Weights of a small GPT-style language model, trained from scratch on English Wikipedia: RMSNorm before each block.
MLP neurons of a small language model. Each row is named by its layer, matrix (up: input weights) and neuron, and shows model dimensions 32-159. Each number is 128 + 32 x the weight over its row's rms, rounded and kept within 0 to 255. Numbers have three digits each.
After each neuron's rows, "fires in" lists the words (lower case) most often at its 100 highest values on Wikipedia text that the model never trained on.

L9.up390:161122104125127127123112062021179113126102106114176076131100130142147131059092063165101144106069113182128133169063130157156139182151068110103116100132116126178098127145093093093127077116162098177174121103126095140087024113133148090186135181117125123198104080224146145151097137146081074126149170099080135117132103138149119174123147124091124162102107174133131120120156115096138171149145
fires in: "to", "in", "for", "as"

L2.up917:173104141141158119139140151125097105112120148135181130200187115125117124126066070138134134116167142121113111133139141164146169154154138068130154166126137149166102133191166103119089150138125067108031179129102128070156083153157090131177144101124085114113100074094127054046154136116087204138140082113119140165176131085077121150147104100136108164097105143146101101137138135098164146121081
fires in: "at", "on", "left", "near", "nearly"

L16.up75:132112126132083134125069080084133105118104165050131115170128110123139126126123112161108141151136160168194091143085086162105117135084106106151102131132134216155089116143167121159150097090146138151118081122122142113092107074112093125149134081101102137193091104140153083150171092081074142100095154153121097145186094071112101133099170145155196159150080158120084127181132133110127089154128
fires in: "of", "to", "stated", "after", "on"

L15.up142:151189096139150081140120156134098092096138136113193109122120089065111086150150125106122149089171142137143115133170113110102086149137153186139131203162103168144103105171174064096135117123154110165146136186166114130138151150067145117139107099106165147135122137139149158116058137098063114136153128127093118137132099095108146158176151099169104160142152123125096135177148128116194143139133
fires in: "to", "may", "can", "would", "against"

L15.up235:163104056188113142056112174114145138081139138143091120111101118124112115126101100078132093059064070154069131134111138122102115114141101097147073145111145129099121134130106097153104143190105095116183115101091129098122078141143163121117156125094139141118131144166129091141136137107111125123163143232153063109159057115149110091134160114128101232152135101119093110145144158189176159116070
fires in: "he", "in", "she", "on", "earned"

L16.up229:176113122132134110140090147142174149043110100170124160145095141112108122139155091093154157125086101153104076148108144126134105104160113072160125176126132172128067159117136142159130150156117056175129100073095161130136152139091075112187180129132056145131112112124133046080140099122143129119150153136084130137192091071127064120118169132125100107073110116182095128087142169183176165140126
fires in: "in", "at"

L2.up906:115137138138153147131104140154133134118101090111163091150128054170142117152095072101124157135126091149170105122172095095166121062142124090139133174142124175054095117163142189086099166141148073128107109127112109037119101104114126148171163136101122120189082094161160107136090092111121156121126135163137147063152120105134086160137147115176151165121111108193159134152142192146145085169131
fires in: "july", "october", "february", "march", "japanese", "june"

L14.up244:150134068114118132150147173141123127121073121105087168155115149180115166143137125150146132123144118156073100126106150113109084076138107084118125051132101142139173154150108130167150111163110135081166157122136137135165151138179098215181101060159131131120109118147157142109103137146075139110082086103132055185173134074049106155149137152095224087128105086124132133136182139083100145095140
fires in: "from", "to", "in", "of", "band", "features"

L13.up356:117102100092099162112085144093111158109103141086138083154105163153097113111119116180134122101150177177128104125174217128128075111109097133151148111135131158101157121130138117117152131095163075176138125124045083060111098107121138111108135123098152092112105141119157120111141152087168142123166134166100133139141130084046132101116158116141075181126125158159110178078092134113162114101097
fires in: "and", "which", "but", "who"

L9.up685:092061187102176154156149132132157150149164143149135143178174120162143085157094095140104114105082084129124099134095137155117113146100119131137133104081145150132108162155097134135069106144078153121160066096165162050137051170153106078207079074144080164186197114121101170132149166137153118120143155168137123113106129085115077111132122105156139191089139104088123102195153152104119098199171
fires in: "born", "died", "married", "built", "formed"

L13.up628:100135119139175164142185117114124149114122134164184090095160061176168153117106058146085204094161102089153099210133118071128115131134161076130094103146172149107186136148116142097110140145115110134064098180140100100110118175090123146084135134129112080117163104127185095100107162132131126145099129160108132141087125114056159152107105124173127143137062133106067146182108085146119139108147
fires in: "for", "the", "their", "were", "of"

L14.up477:125186046150147146135148160148141161166167123106128110120171166075127132071122136143114090191142198148194141100150114133104157096126101109089141107146157115158126103168078155129108147169081104118156139090024104120109088121116141105115178101106157136168138103162144116126144109153192138115100126129106093142187136011093102135172141130188163159126076060194144105139100174206147074137167
fires in: "in"

L9.up918:139150112145177163148082150146190212107136139124150146156085009125152098143145096160127176159136105128113155150109118111100126085093116113155180170126093176081087129110135154124100129124107124098152117095134130047147100144148135152157108107127154114158091109114080108125110066109087191132159175166126112150205074126128099159149140110181164141120079051162170131190160175113125126149129
fires in: "february", "january", "march", "may", "august", "december"

L16.up265:155108124141143138113140116174198126133126110135151168109145140142135106159107118187104147106122103142101128141118132090160134054077134123099138175078060156121189140148076153114135154132151081132176161139079127103083106201069212185075129126112101108117135096138137125134049136110137113112125153112146062205115132094147071141173173140126078138106122124148109106142130140241152114136135
fires in: "was", "and", "s", "to", "has", "its"

L11.up182:139171128154208109175175148137144108133073114060092144133095092106140082174146134150113177122119155147144163153130090154122139108127123090133123180195124166086097130124149097083108133103128152128134126086095053153180113100126093131095080093115168095140116083108163142163102072092181125113083090142106077183112072111093078105118152113168127155115101122198088156119147145146095176074125
fires in: "because", "that", "each", "march", "february"

L2.up890:144156077104125115156040084121154098130119108095123137170168094077113081131146124126111160089142182095143095131093156174146211140121113121151125177164170157146122109166086102084109136143135114103104035146101061125196120114043092147105112102133103121127110099131142146050110140107087201128089116105120076123112115091134114091115162118124125145134080141189132122101112126124095096127110
fires in: "where", "this", "whose", "though", "while", "third"

L16.up678:099137169074132117162190106171143117078117103074123141118126143133104160109139161208094142108164112132166133148060101155147159186109127176114099201109163143161147182127101136139126107134124118088160109127084158080091093096118162120173127153189130051142182131123141113149123106150194104105130104131083102133133097070123099105086177121114149156113122130098135049076065183135173103145133
fires in: "at", "on", "total", "in", "from", "by"

L9.up404:069153144132094087126129154099118153109111104157158094169089104097146135175115127146075122143142140119131117156141165170195065110153140085199164142143171159137184102103151171044124128124120129141128133108114091095069124181169132107101116146101119167106116119199101141141140107159120131117105138121085131138128120055046135127147140147178126178161130171130086089132105134113133141193084
fires in: "after", "year", "before"

L11.up82:159105092085133153142096170106071137103080154110105010110157062173124169135136097103070155131115151148128108135116117141066110130116136076135148130112189191151113112201148158137148126142082063153107123094105093117132116110113117094149184081125108140173108120099151135127118165111126120087178162170142081140146116094075106129150176149129149168100083122105120106162109155092101132166107
fires in: "on", "at", "called"

L11.up83:145145120140145110185133087103151117129121149084096111095074131147153106130141108167168098162117051142101145152116190133100072105085132119183186160156174140062100140205149141144152124171095120104164157109118130114117148165103121127222143188128117119120128103171105106121123143109106112095060149147094065180114082124159039202130149137104156116145130097154148148169177149099150152125122
fires in: "at", "to", "attended"

L11.up17:106136083144116153116096125145174124163135130140120127082071103092169146111153104118172120127097113087164177098085152146121091152051148067133099161096070160125130120123091099098135095120132183130165144122081141101153118060120148111129156097074146098146035093142117116092071099111103186091133111176146152132140103095165132238150182114105082128120149082114157096097077193070110092076112
fires in: "march", "october", "august", "september", "madagascar"

L13.up335:091140119171162094113123157159123150153125110116133092115088100161136138182134172155092095171123115145149084079117103154112075158125097142131096149090154113107171116119122099113084146124135081165093130070093132098109102125094153153193117141122082112137160082146107074141158143112157123115149088145111052132180068050137096083141168062174152158111096078213114153090141212138157120092057
fires in: "on", "until", "in"

L16.up483:093133107095152118105156182205138140135098062044171141111200117122130138086108104160134101105144118127177137105091119077143083089076159107146128108165127111219104195140102081130064104156133164112116118111080153125098106176115151165125165152131113135137129039121151144148118175133113146150175091077144099148127100152133079170141113084205124138113109132244099118163163092117117059157111
fires in: "an", "another", "any"

L16.up90:200110180150139146154116171165140110063093084136164059128096146099165165123092088122122161097132096137136093195147126128140106084163110126152099113089156139149093174142111150132133129164155125144130126142133138141137050131152137110180106167108153065081092148153122131122133119137071121085189134155120141195133148122153102122126148138202128126170131148106130124219089143158187188067050
fires in: "the", "on", "then", "northern"

L15.up375:165115113097175158118091115106189119145118066060112104077145152121124138118097093124105126117174146105082087150065103174130153159068085132101108147165109193144137143117158159140145121205071113122207111128081080112072116107137106126151168122139097111136183130144107131139150131092147124103126161132082035240175097075111084103098154131123105188110121094127127118157185172164151118114051
fires in: "in", "by", "at", "of"

L2.up641:129120115113147145104113160152185108122096067107169163152109133118112088126131061118100208081120114141165125132119082085170124060131128066148150149101113157086137167128109194101095158143150167125144123118086089128164130086106094173207172106123104136184074092145086072125130122150108129144091135157143099127179140147150085137139134092119134123122125097148120132153138155082080147130115
fires in: "january", "march", "early", "june", "august", "october"

L2.up198:158107143125132097134143097136101187127113119108154100125113064084132114158108102124131126144135170060128074122164121120136113140102158037197119136136152205084112119143120135122072140124136077160059090125160130099160133097130061126165122133130058107079108153114121107079076168092159128078160132108150090134199067090113114107149104040118124144000131137162059102111176128138179155145113
fires in: "high", "foundation", "his", "founded", "found", "highway"

L3.up276:184084131118132127114151166110155094121135070107197124150123114144149148110160098185096135163105106102102163112100108159085151118116148065182143113153145151109126099140166157090101118140134093130153125135128180115156042163132110140138136117111043144122125101180156123102148139073089148172104026101122096086168174068056095142139102123132122150137118124088055167138122119107110120146072
fires in: "was", "time", "years", "year", "being", "day"

L2.up226:136142151176151112136132116149140087106101122064148147088148100082131109102142082128126122118164124124145117126163135146127212071103139110097101182144160127102097155131084157062129192155158072166172159162100094072111103082110064095180148068116113116177133128180170041099128169159179121063093156182105131108171113060135108151160108100159103125109119124143105117171105157162111122129131
fires in: "grumman", "league", "lebanon"

L3.up574:183120073141116157131153143099137103137121106127129078121143143117136131145108075127110210078181169158115114148116134140086142141150108081188101151105162193193146115105101125130121111139097121131089092077092130112107027126111100127125128160152137123177109076176161124101138156123122169147139071128069108085133155087088095138129170133134185159146054106118122085162116122133130128132122
fires in: "by", "to", "of", "in", "between"

L3.up343:120162192115117183180123079067140108121118139136158082139154116139144094116149089105110133083146084110150132148099118141094118133159052050182123171147153148118181144067084134101119181127152110193142096141136089125115102156132147123177148099147150110139051066142192127103176190151104054139144122109112127110119108151101087124150143137091136135098100151129080119131155143146108119126134
fires in: "be", "been", "received", "started", "remained"

L2.up819:145148093116168173086122150125175164134126146098197108147094028144110107118116079095091173107134092168166134119138104159152130159124084060206114158101094177145149158118100193094094195122110152091090095124069115109107118134107135146168167145133143153132103044130140143092113087190087147156111078121138091044184074119144113127152143114147155104145106114170112118137193140130141123114136
fires in: "august", "july", "march", "november", "october", "june"

L11.up854:143107101151107153168166170139101136078098094115085141124127136166077091122109089085091204120103111119093129114097091144113141077087086127118106155135101162149098156164162108111124145129157118132119155113147062128128098124162107147159111125116139099159100109128173135157144103094050196173193106167134114104148106098131160133170133108206160136188103137089120053145122182101116169072119
fires in: "october", "on", "able"

L11.up1005:092125085113126130183092070116163128147137152112159128125133102143203142132106108150094126129129140109137137173173090144145105110145081093165108125108092161079068121117125144111151150121147094121087161155072123131108136145070102188134125176115086106146104122100207161147130170120099137109203133122153133185167068082146131203131142125202126129074095085101116052209181125161106154079094
fires in: "were", "are", "for", "the", "ve"

L11.up527:036129129112066178128105144147162115128143103078131126200099149139107232137118122151029138145116147115151070108097101156143148120138161137144161101144113116121134164226191148118099128121139087134069081118134094128085114086161130118125070120107078101113102177119169132116140076109123120130076165104115140157169127101056097155140155100145078194098096124154089171116123147112126150104101
fires in: "who", "that", "which", "this", "there"

L9.up420:166132122171093167146125165126129146140121115061193083148108097126102159148092089138088138106126090140098083129138150147127174118089025153191141115158169110081153092162155062110077130135126112156109104122143098104135150084087172132149040168137020087172140131115124121140197111133088115118169130132141107123139122106159098130102132115135088164127132150100091126058166133138096144109078
fires in: "who", "which", "it", "that", "and", "she"

L15.up377:082066112092136152171190105113133125175122120121122135160163178169088101120108116146162094117153123082144058175096132082117130131093134059108122122109119178130160218153178131093149117112116058115152091183118137102048145202126153144149099127087143168129118143142139110142131126087097136135141092134125113209111123108116090125161132140135170174091123085157112084161175132141141159131102
fires in: "of", "from", "for", "and"

L13.up500:120179097153137137170143147158157137081129146041151147124177100115157174120093081147073082151145143119134106116108114114118073164108103110110150079158160192100155114150151102140135110103108133094082105178132134078160052189146158186127145150124098123143119085164173125131124113109098146157149103177147119144075147091114092151174139112114114102114101137152067085168184138149164106128044
fires in: "an", "another", "announced"

L3.up354:143133124180111119131143127117121108137112130088147106092154057082122075085092110179042162151140110085083122105121157204111137132104089127135102122141156190156115115079119139092120088105140135140136073101146112132144070100174130153101127162128126092126135155130192174089107180186109158105121120154101042152156127134058087157128133135116102150083094115106109130128159143122142123134103
fires in: "him", "they", "hand", "a", "eyepiece"

L15.up896:102104135089203151112163147122136175081141182067130105111165105189102156144119099115059093137123071160139103118116139083111078127072093069187129160181147154087096137191159174084111120133073160181147105042152166125094119130113164115175173130114080131105159153128145080118124130115102124120096183194081136145111097127163075134117136121107129159102127111133105139160130171104175176166132
fires in: "at", "to", "of", "from", "joined", "with"

L16.up726:122095071119162164117179155098117156044105165076172160126116130146195166129187101114131111060116142150123099141094132121129170109083150080122123177130157228162090177170176122096131044141140156201163094098102102127077150094153147102167151145136096089125148125119103128125137102095109131074054147140139129143118125122138133156152133128088188180163146065122144145127200171155123144111088
fires in: "in", "at", "of", "by", "mohamed"

L11.up500:166140106165094114161128116100132102107120077128154131174125133118148124157092119126137131126108021174118146105197106122162120124129140108095161138121146137120105181170213141089134114117114110151111084120145134088156117116116143056145160161115173060195107118141073083146063121090113145131059098163080118132081064189109120160141157111102043143076113130134094117137151093139138148107084
fires in: "to", "into"

L3.up323:107156091121159148117047138164174096115109104139113196173133078146132101108173138134112148129014129079154096102132114117105153089088156126071137158172139167129159134213164211125118130159128184121154139153096087125128096091118112118072116128143122090120104151067105173063153147087091150102068098119152138117182108117111143121180158122130070129123126110168121107164169133141146127127134
fires in: "this", "his", "some", "the", "most"

L2.up305:100114146148084115099105155228140165119132076108167129100135172108160107137115142087096090149141145159138184194165090130101110147127101024168131178085108132073092191140153113107142135115138131167116082105124104103098120082098168133098129121121117063135141092134150060108170143116130164115128133155092113115159138080111082191149216121083112095095123097122112120126104156107159118151086
fires in: "april", "november", "august", "december", "june", "september"

L3.up904:160145101151171089119158131125163077119108144158159120076134122137146101090106094160123174070097164129117110120102132121164200084114122100114158144168140136128102163108101140134110185148110072112115116116173101116174115099155107144195124142121079126140075173171131156115106144129144133089128127134158114117171140126109104174233184152105200128055124118093045116116115140119105179159083
fires in: "his", "this", "records", "him", "received", "reception"

L3.up176:086114166140134142149072166169195116125103150149172056086168081110107087130091086101075185131131109125109161114112127133105096144143065075159128144124155170153077150099199156167116105117085093154174062104120153117144106132120167104109131078107117129083078111158123124141152166066098150117117126140118130127164135125149061145103134131103143158099128101123073132134179126070130080150126
fires in: "on", "offers", "its", "via", "begins"

L14.up961:118166137115127126157124114155115135073109094091120142168186110120107096123128022133148153083184137085174098114120107128144107189080125046137112133148177140149123078161159166163062164099103155109085111142130116120132146203080077137107107115127083121161153107102209089104061125087098163133142141154135097186109111151052098132131109101160100091103072104157084094136144107184157109095126
fires in: "an", "was", "another", "were"

L3.up597:133177131116122144146131158130098106115113092136126120159138125138130159093159093119062103134178081123108144188172184106113147099117085150128162089079103148158134086110165107081107182142142150136135223130117148104082127160140142114159098138130139121171121101153180060159112180163123120102156169093116113109119109091111110138159143125127165150180151112102098124132122135140100119124098
fires in: "can", "could", "david", "after", "despite"

L2.up272:137108095080145199132111127168168117125097123071153110161091128134132153168110132096077119096132131113085109133140136111099133156139116081141123204122125139093121151147112156033128097136155180146127098128071134094199104143121098174125129131138098062115176119072134148090113093098119205145112106106122118124178101124158115115140156096125103083110146158101094075176084122072095167121091
fires in: "against", "human", "several", "your", "friend"

L13.up867:138112071152095121103099140111115137072099102148104093155115129147125127061159110151119211169127145108169114132145125095143109126129126103160093115130137194116117147187158171149133108160060048096081151080109142109145071107135134163151117145129086200174105083125130113144101151087095134151102100120133121157179147086167042134164145130111090128123088133146138161109143149118095151190116
fires in: "on", "at", "october", "to", "along"

L9.up681:172157179131093108165056111127160162140087178092115151155146114167176142116186113120086095134109099136124154112163157114090120108094115122193139089102097169126165135125064115066214124099079144154072122083105147130118109079131141195109167184103114167174122143112142107122153150142126140115118194153131089146127118071185129120150135139171109130149116120153098164079135118139125152104135
fires in: "and", "considered", "argued", "to", "or"

L14.up582:073140116128079148205090096124119131116089134098125064124133150126137121130121117115087165155135146142125128196136138151096133090118147122140128141125147148142156101193127151112173078118151137111117063136103097129154127164103153090139176154125114073171153105100135150119111133115132243104093116099078112158121102070130124144123168127158118143158135151119138057148105158085119188199150
fires in: "this", "through", "while", "though", "thus", "three"

L14.up306:115149164184117161128072084140160117117120116099183096199125101111151100114094109137091162132134134094083164137103120160118155076115153113157168160106131165213130080117161130166117129165099155118128126105118127081141089213112093145113216157133184022131174124129159097135110173124144170120162075107085113142163156153144135159148160163169135102089093102090106122172129118140119117092112
fires in: "was", "were", "following", "2", "are", "29"

L16.up304:157188123144152126141095128139171116134096076150174171131169123178122190103184033136102114154120074115133152156164137099095100107112110151097107192149140175123111153125124153114143158134140142191143146138121082122175145154141141143128092174118102091102120096133145144128110094102094143117139081167084113201107111120107131149080122164167117096150106095105188131162170127199158093146118
fires in: "was", "had", "have", "has", "been"

L3.up369:111102076144157138149077143155157118114112143123124066103139135145134131121179105136112147125095154179093062149155194149191133147148147112091114139150154158140140145129086129102038189138100146098097106128118090102112116104095079144170106166122140158167161078125170141108132155114160149131070099147146052067145117148135093124181123079038125125140105154183096071143222140178136134144086
fires in: "new", "james", "west", "samuel"

L14.up48:152120106118109113139170102115120139067099137038142146126107123141116124191155155124076136106091125115114142134156156140115166167144134118132159193106179173166071205158159131174127150141116123080135089109119114142171119127077124139165151093127145078155114150133115066147163128063167134134140148124117129097231025082080079163098106153134118125165157085156162155142169117183126179131129
fires in: "in", "of", "from", "on"

L16.up136:120143180130144143167094161177182130093120164126139147148154105165100203101142071124049117162171154159194104126136147151151162123090103145144179166075089164105177156157128134161148133151129063122124131123141102091064089157076127136097126147106118133124059125087156085117113166169098092127117078153158097136166171102140137130146161149153094106143054111118135130161162124134174147147108
fires in: "was", "considered", "been", "to"

L2.up37:138161142123193088115067095100166127136099136115170135064124117092101127142096114155099166112181096098117079106118126115162196112102099117201087128120110118183085106162147154173061153145094151146116085124105085120070115140123060159160099132119039116097090163148141110132110181092120180147096120118143156152185089109065112175130146094160157121026072109128101075125158131073159155111147
fires in: "s", "his", "its"

L14.up566:143189101175168160078155174138123120104078093133158121138115139171163148077111128097070146101151095178093085175154093155159124111129089104187112157139139172172114141123140113108162094105086078119170140136125097086128154139097153130135135099130154092133130084127185116106080159180103071068139173150135131153149181113111121147135200093159083175118082081130137118106152126089170131138064
fires in: "can", "is", "candidate", "to", "would"

L14.up765:134168108143138119141124124102135117103109134075124107189056113177096103099146106134120217094084086149130054134151175078128155092130109106117168156155163157125177165175151106146177108158132105138170125080099108116128138150116117153133070200126116076149078161113153116133115119117147134132088198079135145156131151119093098117200134122169145153109036138138091107167140147108110175101117
fires in: "a", "the", "their", "his", "chris", "culture"

L3.up89:111121148119082141148134124098090141115138119140150127123100038147168105153190093073101127122133063131127109139117164155056189112103098084183116123086137161059099081161146139126100113143134139152049101123139142065216072156121118136164090113115082170087181148125097126146117118115104133183120171165128132069182136059083104148180147115129119106124092124151135169063127134154098141160044
fires in: "he"

L15.up109:147125073142153151131101190117124142119093047155098078199121103171136141113124150159114129116075173162151136115140128164143127085139172083171118172122205137171134214113108139120118138133038148134147123070114106171121097117169067153129115127131099130193082108140103146108136136137179101105134123133116150148186098082121114115141164137153075159132062131216147142177147156099101081127144
fires in: "in"

L9.up232:130132142075172204165133101115118116114117113118163132149078070163120154155118129193155134122086155207140127148126132158130156097135046115123143165155106116153132165200082138076138098128130133210142134107078060152135038101087099148211082120116062106166085130151132112128152122131119138135082134120107124156147104139052144147184136124102083152152093163133111153146129120186127194150174
fires in: "to", "with", "a", "and", "for", "by"

L9.up418:110121131154153132141156140086132126137132099104163153152092129145147151113156118160144161132115056124099064116139196106084175106102088093165103174137152163096131097205175094109146155168154002186182153071109125082115156146123110146092160110145139122110115179059128151154138109076067121101102163141124171154176119144152120158111151079086097137098123092089143117091092087107134119133070
fires in: "it"

L2.up458:114144091169145169143098161107121119105102154072123102181097126162206133112098131111114140086195142186080105202130166084132109037150115120150109105154172185121162172115128124115157101153113102147136170134079096129110077100127078140156154099107069153140122116157168161104184197152154113119087049144126087166153106114086106120126160126092179122125107162118120155090080153136170151172134
fires in: "of", "as", "to", "philosophy", "or", "composer"

L9.up467:161143133167157136137157095083082145107096057066164136096125146154130167139152143164066163089151129181073143165087129158113160137104100072168156135154161160150112160134145145098171132113060158114187149069117134129138105114108098106125113134114088118137126155141138169139155114103145131141107124131104115161156118129085117186113175168099096134138081102136096077154156120224171157135056
fires in: "by", "as", "with", "at", "became"

L2.up114:085115227133116169086147090196131130099086132102128169163152138114164182139127111104118146069150119110163100122168087105142131144157100106153123167137178125120121116162179176169070161177091098118120140138132074094150041179168039111183087097092113111128093113118188105187133162134113105058161090158091134084173094104134104129114138071087130120100087093138082109177076158161133125144125
fires in: "grumman", "fnumber", "friend"

L13.up60:111102112162100149198144106161158140103061116141137135142124074120156123096129098126056163122112150217109080149145189071079169146150098179115127137113165144169143110136126164112166161095119114131133085154114063143126083204077121083145063158120130125148118180133117161159059140110141141114084188159062133122133124150126146136100151102179107156154156136106069093143103125160196118134151
fires in: "his", "its", "their", "itself"

L13.up907:148098119180178142120133168147133132102140105120147116092079054157141177135118086125072107153085116166077104116152150127106149157183107147137163185158126123142082201144153164107144071101129130106111119080096147105065139170125083108194093126102057148158146113158127125116106106145088163132048052135083132126154134097103124168121138120092148172104108194090104122102142100126148099154104
fires in: "from", "by", "to"

L11.up468:117154151159091147131089070154100124111107113080150132127097118169125168068176111160155154145122115080138129141167155113118168052106083039106105074205149145150087166190106136158155136135120065165139107096095100141107123169145130217109146178113078130073094134135158150146153123137142189124088114175104125130109149151149133199121121090140112139085135149126081078087170120121151109150096
fires in: "the", "his", "a", "professional", "professor"

L2.up731:112127144090148122103148118128152124120130214099129176121151125075094136078097119140089056094096149126101118128171134087153176104127055109131109152147177155121173153115136092111134135130108093116178057116101142102089143132085109119123109148145139146174129119148178124131118138122084172076122064084124145058168099125125112135086142101141134113124097154082128112116167131115135142153101
fires in: "another", "against", "theatre", "professional", "failed", "although"

L3.up823:160192151118103153165106135102144107143121160046183131099128085079130104121130108123131212149126180102101053140174126105092134075073089128129143133164120138101096119115089148187117128146088146141106147123111093122123137099121104166183058129138037120116116155087155178089171152103190104081149181130189104110153129122085127173142132107164120094060122104127149100162138145070132101152157
fires in: "their", "s", "his", "her", "jurisdiction"

L2.up806:177137141110082129130111149104092085140141169099153097098102050129187078141147113179108150141152107175088109113118157176092177162113182080159109152099084121162108134122079089120084125126101101118031142117089111110187123079097139109161099130117053161135134114151132149073124187178125168162078170191154067096179078113101117143159161125155140062120107131100091154099127137117098130130096
fires in: "to", "and", "department"

L15.up13:134142109138110089108135213153135111111123173083118126140156038137153085039097073163108125167129053178130082145151198089143130135143110058149152064151172155062139145128113145116146121104089117141141138089066144119084134160152102130148118152117084138154099172121194143113132097106103146140189217150113103209093134110111141132105172107186098149095087139172085167113184125110166149092139
fires in: "he", "and", "to"

L16.up751:117086089163188142085136155118118132108152118134119107171158139125109127091125111127136112142155124108128103127054113096146138154102101111098118158107066207131154125172096075165167108126150179115197122120125073111061122178086074140163141136137153053111080071160147089131132134123125209055128163110135130162128092062100075139156162148129128198152155133136130137175139141146144129178170
fires in: "and", "by", "at", "for"

L14.up16:106145095154115217164152114100165109125138115078158100158127091144116152147177118116122129121139151150144154128069185154127128131133079083122146155172092182134164159144114108133134114090143107100160138127082090127149071129129132138154133084114113119095029101181139083128159104073137126080130118133120110169192109110106079124138237154113159109148084112150121144128171138195120101135111
fires in: "from", "and", "of", "to", "on"

L15.up303:107156064118151129161113132127156118087056062137184102148125110103166092138093157112103128134149130131154098156141209079135196133118131117186131127105118124162136139150163150129133113115135161122168058123140154105188143142147102159107131205150091106127084145141170175114117148082151107105106157107175102137168157143144134122136158123154127126086061093177080142187155126199127142167072
fires in: "the", "s", "their", "a", "its"

L2.up791:163161140148119126132124145092129101119123157138209019091182115149183100118135061157079177108122128175090116134121152135127105130137097083199103115122112139094132123060077078115110148109106139146110064123136165125137090110113159199111101114149074109145111059166108124073131216128141113140161122114146124077139129088101088105114164143118149109120118133139069138115152107137108141114093
fires in: "are", "were", "of", "which", "also"

L9.up767:130146100154117121132102073093143132110114150037129113172082161110138140114139090172099111099143139180176133120096129143154143111139080149169166133118143124202110160088092063102121076133112140174149110086060100141133070107126177114167126160119107084150071144199080116130095133133119125104120164102078133127124087101128138124147127108080085160103151140143133071149141170127169145127126
fires in: "in", "at", "until", "on", "to"

L14.up558:184113101095118180099147158140160097149118139179091130129104081170161140165097094133117117184121131153106106114065118150110133110108150129128105126139208146116125174131183153125149120148076065140091091085116087091157134109119107141145182096122088139150144081184150149125101140109133161099114084118097138091173090098067122100172161144126125155090085050161125124150158122163185091148135
fires in: "in"